config.yaml
num_hidden_layers: 9
hidden_size: 320
num_attention_heads: 5
num_key_value_heads: 5
head_dim: 64
intermediate_size: 832
vocab_size: 26855
hidden_act: "geglu"
norm: "rmsnorm"
norm_place: "pre"
norm_eps: 1e-06
positions: "rope"
rope_theta: 10000.0
rope_fraction: 1.0
qk_norm: false
attn_scale: 0.125
bias: "none"
tie_word_embeddings: false
parallel_block: false
init: "normal"
init_std_qkv: 0.0218
init_std_o: 0.00514
init_std_up: 0.0218
init_std_down: 0.00319
optimizer: "muon_variant"
learning_rate: 0.00818
lr_mult_o: 4.0
beta1: 0.95
lr_head: 0.0077
max_grad_norm: 1.0
warmup_steps: 200
schedule: "wsd"
decay_fraction: 0.637
decay_shape: "linear"
final_lr_fraction: 0.0
batch_tokens: 262144
max_seq_len: 512
doc_mask: true
train_tokens: 856700000
max_steps: 3269
dataset: "wikipedia_en"
MLP neurons of a small language model. Each row is named by its layer, matrix (gate and up: input weights) and neuron, and shows model dimensions 80-175. Each number is 500 + 40 x the weight over its row's rms, rounded and kept within 0 to 999. Numbers have three digits each. A neuron's up and down rows have the sign that makes its largest values positive.
After each neuron's rows, "fires after" lists the tokens most often just before its 100 highest values on Wikipedia text that the model never trained on.

L5.gate435:539580488555466448492497508500491446526535433467514593537497399570471431553477421506442460492471443485446501510460412519525486501572536568467497471541510439460508515510505523474545503525440505476521447516492490463475485528512521570509535473468499523445437538499549455465454495476509547492
L5.up435:503460499481530557486533538544496497443484517491490493485486435545513499450498473486442519509538527501442551453495454482493502543489524618462456439468516467462569541488435519469507460572567432520577477537533467511454501529520507487480515526497500482481536524490513519475478506528430514503
fires after: ",", "\n", "),"

L5.gate533:457549494505517527542519496467552494511490513483472471543528529448546515489546521460499453483556567539552482502488496559549482413502478423527498461456448494515573510483579533471517425508491447521557519488520494487472503538530515558607509441565508580436561564502521522535524459505485462501
L5.up533:499536535506496519539517573515467470565519500501528475535650559474513538516562491539519479424478536525531447490544543568477523569496460379514498398513567443510536502557525446554517480516552517410533508491547448503434530544510511546517478485538561465505540488526554513472519503496438532490
fires after: " ", "1", " |", ";"

L4.gate670:461521489524510495547526458491510558536443483559567507530500460549499506373506471490506513401566477464454503490425499517461551523551511551570484525489442456517547478488480445430534512519576441506562483466452525492510484515538443547503484436497500476405557515544481553525440481481456502467
L4.up670:454451488506508499479542470465502454466492488536402494445491483477395519473475506455533440527598497518505519495495520454520537530485438478517471570469521544471518535508502479616400512452498535530471513519528441435525513589451562493537529654460460514568450504470448498436510526468484444528
fires after: " as", ",", ".", " W", " at"

L5.gate111:453464506557542511507505534483511505459460530498448481535526552555488547547540524474423540497513577549509435532446474484481466440505492571522528533416439506520524549484481570549460516519477476453495519456498474503461500441543550482473494473452512460554525501587475517525480502555476523542
L5.up111:481610442397473517509528517501518502540534495541495568483446505517527577484475508490454527572521478522493432558571536497571503502585474471466452491509471534524484502614480483476520466499467387553481496484510526460457567575553523498506529471526511520476432524541542482554509507496455505496
fires after: " |", " ", ";"

L5.gate811:547516420475549562508525497448464475500493528468515557560477500486534474527535421534533472456533450494560467432555580555493525547478492530397477459449557503541488530534437509507543456480540535468451544473418453521540556526510516531482562485476545450569445589478523519534546450537432561460
L5.up811:516470528489418538522530466453513547490498486471457494509422429492523487466481511457513607534530479480510482478450465580451524510499496578532493447429462473560564542455458524521469401459529504444537449522526503478431523489559483478499524432510520438451489539508490490552508527489505516527
fires after: "\n", " =", ")"

L5.gate631:415434471474494480516530506512416585444497418523478494536550516523516525407494484510520494493554499478460488527442546549461533452423459439501511545547561462483555511509496502507454530470486493456548575481570536485471539489508486475485480580517459547459473527543541459476480488475566460485
L5.up631:408480446480472464577533535523467475523472482544449461617520508528481510518517484465487586466611539506518467520478484496439496513396465460520449539538556517467431539597506507433462476501509429427493477499499529523501516449495420481521464542547474545471554455528503439486474494493534478480
fires after: " ", "2", "1", " |", "3", " USA"

L5.gate92:478537515497533539492502553500516531505496512489491502481547489474492470510475560532473478495463450498505481435429559502570444535508480477551454559469531452476509472480443572444486548538526542463466544535529495540462457504448427491497572545471519478563482547431536550518439525523534613530
L5.up92:538453484475492466629507493464511478473489513485492504489426502519518508536461462475543445545496498536520498552504458462460474545463528558471511453565540516524530446451477513410525511564503439542522494520527487545555537490478447486543511523516477532435462535467488451572574512494446458458
fires after: "\n", " Albums", " of"

L5.gate252:503503465518472506517455527464468523523482527536475483498469473505480427503486575506482474516476482502521536512503471499482597426437462473499433560500480502458417472567357512521529534458511423498487506563491467482546486514470478516526524544543473553523499484503484509487512527511491580434
L5.up252:506572451477477475480515494462481507480466498508410504501491523513480471449483522519532468514561446523535551524504553501564561489476455456493465516499485489524484492566381501519498514465527460464480500513484472528536557484448500494622491512558444477448488473469541494480481520524498507506
fires after: "\n", " \""

L5.gate686:525492419481568494469463521493490524513511436500459627504468508445475548498508491373471426443494507459547479620477510521463571540488559491574500463528538503451519538468496511506502447452497503457520475543463525460477498485393530455476566470542504546478491483514461480447500528523474508515
L5.up686:576464552538459534486475511449506492572499489552515510503441558505464511498497486516486445554444457468497530493481488510596530526455451560455476529507512529449483500531490508498495529558532537530521512438526502492485499482506504472607477520493397455529510567513440465562492463585405450465
fires after: "2", "1", "0", "9"

L4.gate90:550462478455449421485538548488473571518476502543561476492570463513536501594508556457508500531481521513505428480541438446424461474543463514476451457513534488530446431512484505471488507478575446560463455492521517523497555534538531535521476554490521539486513477426585532501476430497498456497
L4.up90:524429502465449441496509554422474535538478440546496445477439465474477559514594485465504473517492533483574521470555548543483544482419489442511568510505487474495540454423504601519416518493535523508564545599548496505422500550552449512519605559560508494511522468508524505534511412518486598545
fires after: "–", "0", "9", "=="

L5.gate709:451467555447533447495491544531507517426463583489520518490542422474440488437526472458438518398497560504509497408566495484513534439513466482532527545450504476484482503483466450483460521507473471489496509498545426550503443544424476465447514447536480461528492479482426488495490499533555528517
L5.up709:569450487480494492501538570497484552451482552489488508398488467489452562534506537430497432524525510470473416489465495442411520445505535478511550572499508508525507552516499468496418471545550498437525479485495466550503522401482534553529550470503487422583487545568516503518501556530460523543
fires after: "\n", " University", "-", " Born"

L4.gate373:498500567542475529481487572505516494534445386457532501525417568577461528493489507518509520454442575460546477552487564418500567510485523478473548512530536497485496499479487486505470505497434407462507537504406498493524517494411513474515520476601507506581487492450510451499434523439517480548
L4.up373:547516461502521537447491475490531464509485483500525411523464461537473490581570563527568485429524512504539469481450570442516456474542485481523420524505503499539521506468518517508499480500432488583432490476476522522491433500412432570529448523439518499517501493573491478533431538497493508520
fires after: ",", " March", ".", " May", " January", " July"

L4.gate814:575481477533441504545480527515482598494446525461578509512459453532545447458528450542500442476391483430439519462426465455443456483521503470487488483484498578479506532507513482494439489531482500484532514535495515580485476514570468477437475478443449505496501500495469507535435479545455538561
L4.up814:485415526467561502445540475483445464535512517473449510457474466508526477559509459475538519448485550467513516581498495583500456472496514543470531448486585513450453477539470519550543488452516556551556489525503469515521523407522506520553512562486432538432532527478555450454464483525462522497
fires after: "2", " ", "1", " (", "(", "E"

L4.gate761:465488481584508574488543447508491509475474492495430503533457458540426464412498502547522466533513478472548501481500478347488557533471499511507492533509522511590584455534548402509551566484490446465482411575506492508535474507502505484446522540468491513564540465489509449477467483478481484510
L4.up761:535481500478506516487532473407527521521518553570443504557529525567589522449487516510540490500541485477522535502557492475430499476452462511551495480452538470493492460477442466527472447588521495505469517458503505519452440480460532498538527487501427431464499514600446464513489478558487502613
fires after: "\n", " of", ":", " In", " in"

L5.gate48:510521499532492573517507554450464482498523452501523536533561524517472517495471469449506462469438521488516495461459520538535538513465456509442502546490576576504478518497544512486506598518537481506521515513427522565460481452527520512526554497490534536514522524481538453440544439545356497492
L5.up48:486494449436465469422474422543505480491459528511539523546454475512527496491553540508521510485489473533466552489514492465443476493560445510517534514476522528477514568527502538510624498465473540485555582470498460490501548516497489506517467510510482460441559441609536620578477495523473517534
fires after: "0", "–"

L4.gate328:534482515487519523548517508543550515536456527543467489465491545404566542474538503477502503464492487511553448510522539496516513509487498496438591513478496480505474480486478360491489439537526501547525514564513489530486562445490530501535506518537515455430538499478464469466475531466484476493
L4.up328:478554548523468540536488488434467545484471510484458511490479478441516530475533508507502532611517536558511448466462513528485545451569433572502575537421508488541451496561437484576564486518496549515466438469515502495528482470481566511478560474448447515513496567629508434578515487427478502466
fires after: ",", "0"

L5.gate421:521562440494484503379493539511503472536518477483496483476513466585496508448513545514517506463519518481503396504471549495517495559516504473509464480468526493455499520426473506588505482478493438492520538441451500499491505458530420455534456482491524416518488469504487496524466496506512489517
L5.up421:557517484496438490457535438473470472593559490512447448479467509494495487498445481518505498481500481521513458486516502547502455443456480473482475521576559503495527584446482502480508437518531514518574569394438498433493530460491427511491450492472499542443486512491465523501491432517451554509
fires after: "1", " "

L4.gate748:504492522507481535535507449479555460589479461460571471540557453488439502474494500499500462517548500452520567460445532435481555448533422547490495507542533469546456487465516512512576470446443466538453423454466500515504490516444474507438515490549520519457501513508465546506528553462487534493
L4.up748:518441412478498456513514483493492483470563488552492483466509520538584502395496484454440494452500434483497490563489586516476555495498446556448515481480420492443607547490497484523494524523535463449475436497514529459439515497490440476499528494541509534512433447517558561412560459493535512549
fires after: "2", "1", " as"

L4.gate322:552550463480526463499496420502493515484451471488449469467517522506491511374503478496486442403485512504513542472484478516439486489531485455476508458524447508483459482547500519513541462446554491371492578516394495485496599450522496497531643512457534453545506524504524457474462493518469486408
L4.up322:523547539478552459434505498449429466467510509460480461488556537545452468510533507534510433453495571492449502588473483506492454482486528507584542461489411520503498495548442526514487529489496533473499436534523526511565451593498486465582510515542531552487475544514469465491545477528498525483
fires after: " G", " T", " P", " B", " M", " V"

L4.gate762:517482551568505424541509387415508521429536488459496488451483464472474528518480489528608563457487535433461536502425453465467531468472477500484477548438523535509461520507507484422525535487489414418524495456500506606513464470558507544524534534446523505453535597514482496466451534588516522559
L4.up762:440460537495482548533435526485465494491474418462501497564465547522492467462513508515518445561455468487592451537464518521496586508493489486508577554478530457523482594522441434483465542547582454508524550511478458452487468511483438446455512528465517507559459453647498494548411544511529483432
fires after: ",", " and"

L4.gate735:463474565476487479504563477462492460513529490461544507434501436533524425500548516484464457559480525525507481509507527533494459438482401482538554511474549506519466452434543538478434539523490441471503568526532561500534509477505533523522458510554546493476525475444532552449508538601513578470
L4.up735:542521430530456436437523545480417475462464526540483502461496530507518488499542458430485556507446483495493474489524606412504530484526467579460511519503571475531494576493456458461479511531494434526510515595495473484500449445519493566545544602540514486526472516548488450503465480549559453495
fires after: "–"

L4.gate35:449478502515592525491513503557491550534478554503582515519384478488448489478519495423450462390520499435487454495462511469547480538533517504558509555476451468496477453537525503475506510497603524509438508503453550493440541503541559515568573515518623518467487523531595488546527462500509531522
L4.up35:480526520612512447503507500488448539534508476515471547498431542466479553529490532486568542514528432558490466514467563432437499407533547522518455513551504465462512518567491524594516514463466456601456458598489502498512458475513477472524492483488514508531455483481531510485408431531474527511
fires after: ",", " and", " who", " that", " did"

L4.gate33:432512487477529506533478476456544446495573468506461522489440553494586515449511434518472479562543493501485531503517533484476546487540469546403453539526493506571501496472550483515552525479539433535506496412449458509445568451533450486483540492543503510438576545537513480519539456491487550443
L4.up33:484455487487503490475536505551496538552551353485422521419488422482417509472470542482433469487523462529471441433472445538549488549528461451544484500539550479555532476490478478529474476462482522446508506459549522515551509539458535494493508477483499485461536509456557504496503517531498444443
fires after: "\n", " Date", " Loss"

L5.gate523:433467528530499511505490494502556454436587506450512491437593509530451516543550499475586474480490541492534549531425482504477454478517464490471447413473561445558537548524541523523438544516523483511523438509507460532589523524524554556493517558481484489527522455546588518521459494604471512501
L5.up523:515535530519485501479533486526502516424510422510481525487512470531474458524503453482450614516552510470458555471516478561477520467474479452542463416548631458498476462414465446516495535543537511527453465482530509454567466490472481528527558538510401453475526479527548450452530551457531418486
fires after: " ", "9", "–", "5"

L5.gate492:448442494512468488544519480498541494525500504444557518497404521478516477397428540416453500506532530443489584595510415465539540426507501531499565460480493451495574485451574481494539544508449499500530505516505486498453487496483474541447415423436514505557493402551484458503479499515471527549
L5.up492:519540540487557540531496492531531527448481490510557516505457492538490540458456569595473550481515495459445529431517484484556537532518470426556399514548418458523516500521456468465487407510576503588448540505492517463446479502523503505508487490473484482528506468491542502512505532471423480494
fires after: "2", "'", "–", "th", "nd", ":"

L5.gate420:491440465498545540504577503513513492476529494468485471529484488533414537473560462464426438508550473539479504420480550478420557469517437475515509524437476556408535507491538450500477545534528458521527439527484510499528449519527473486497532591463492502516506468522523501495471544436479575495
L5.up420:510483481542525505552507531434525533449505475563496539491487551573455487538519506524438490442551419497479507502514462446480492518505536458474508571474484461454518505469490507567478497484523548598503528448600536434516521500510404540487496476512480431530512499491489474508455493494540539541
fires after: ",", ".", " However", " and", "\n"

L4.gate580:536453581568508491504496551482440521504489474495408453523513493429541487490549558449456432419460451497457563509500477529436497510544455463494542460537529560514531498493508504550521494544551491517509477482460497571469459553506490437526502483472530517429485518420503466557612442504474493494
L4.up580:596492500580544480538509433495476476510557504568482464576468510469530511511583519455476462443472448506396508554473577503533492514592476487477434470518443530455513473441540586442500485533519462547547466508526497452511494602495532523468451428443497550477489506521517516499445477488468478559
fires after: " ", "2", ",", "′", "1"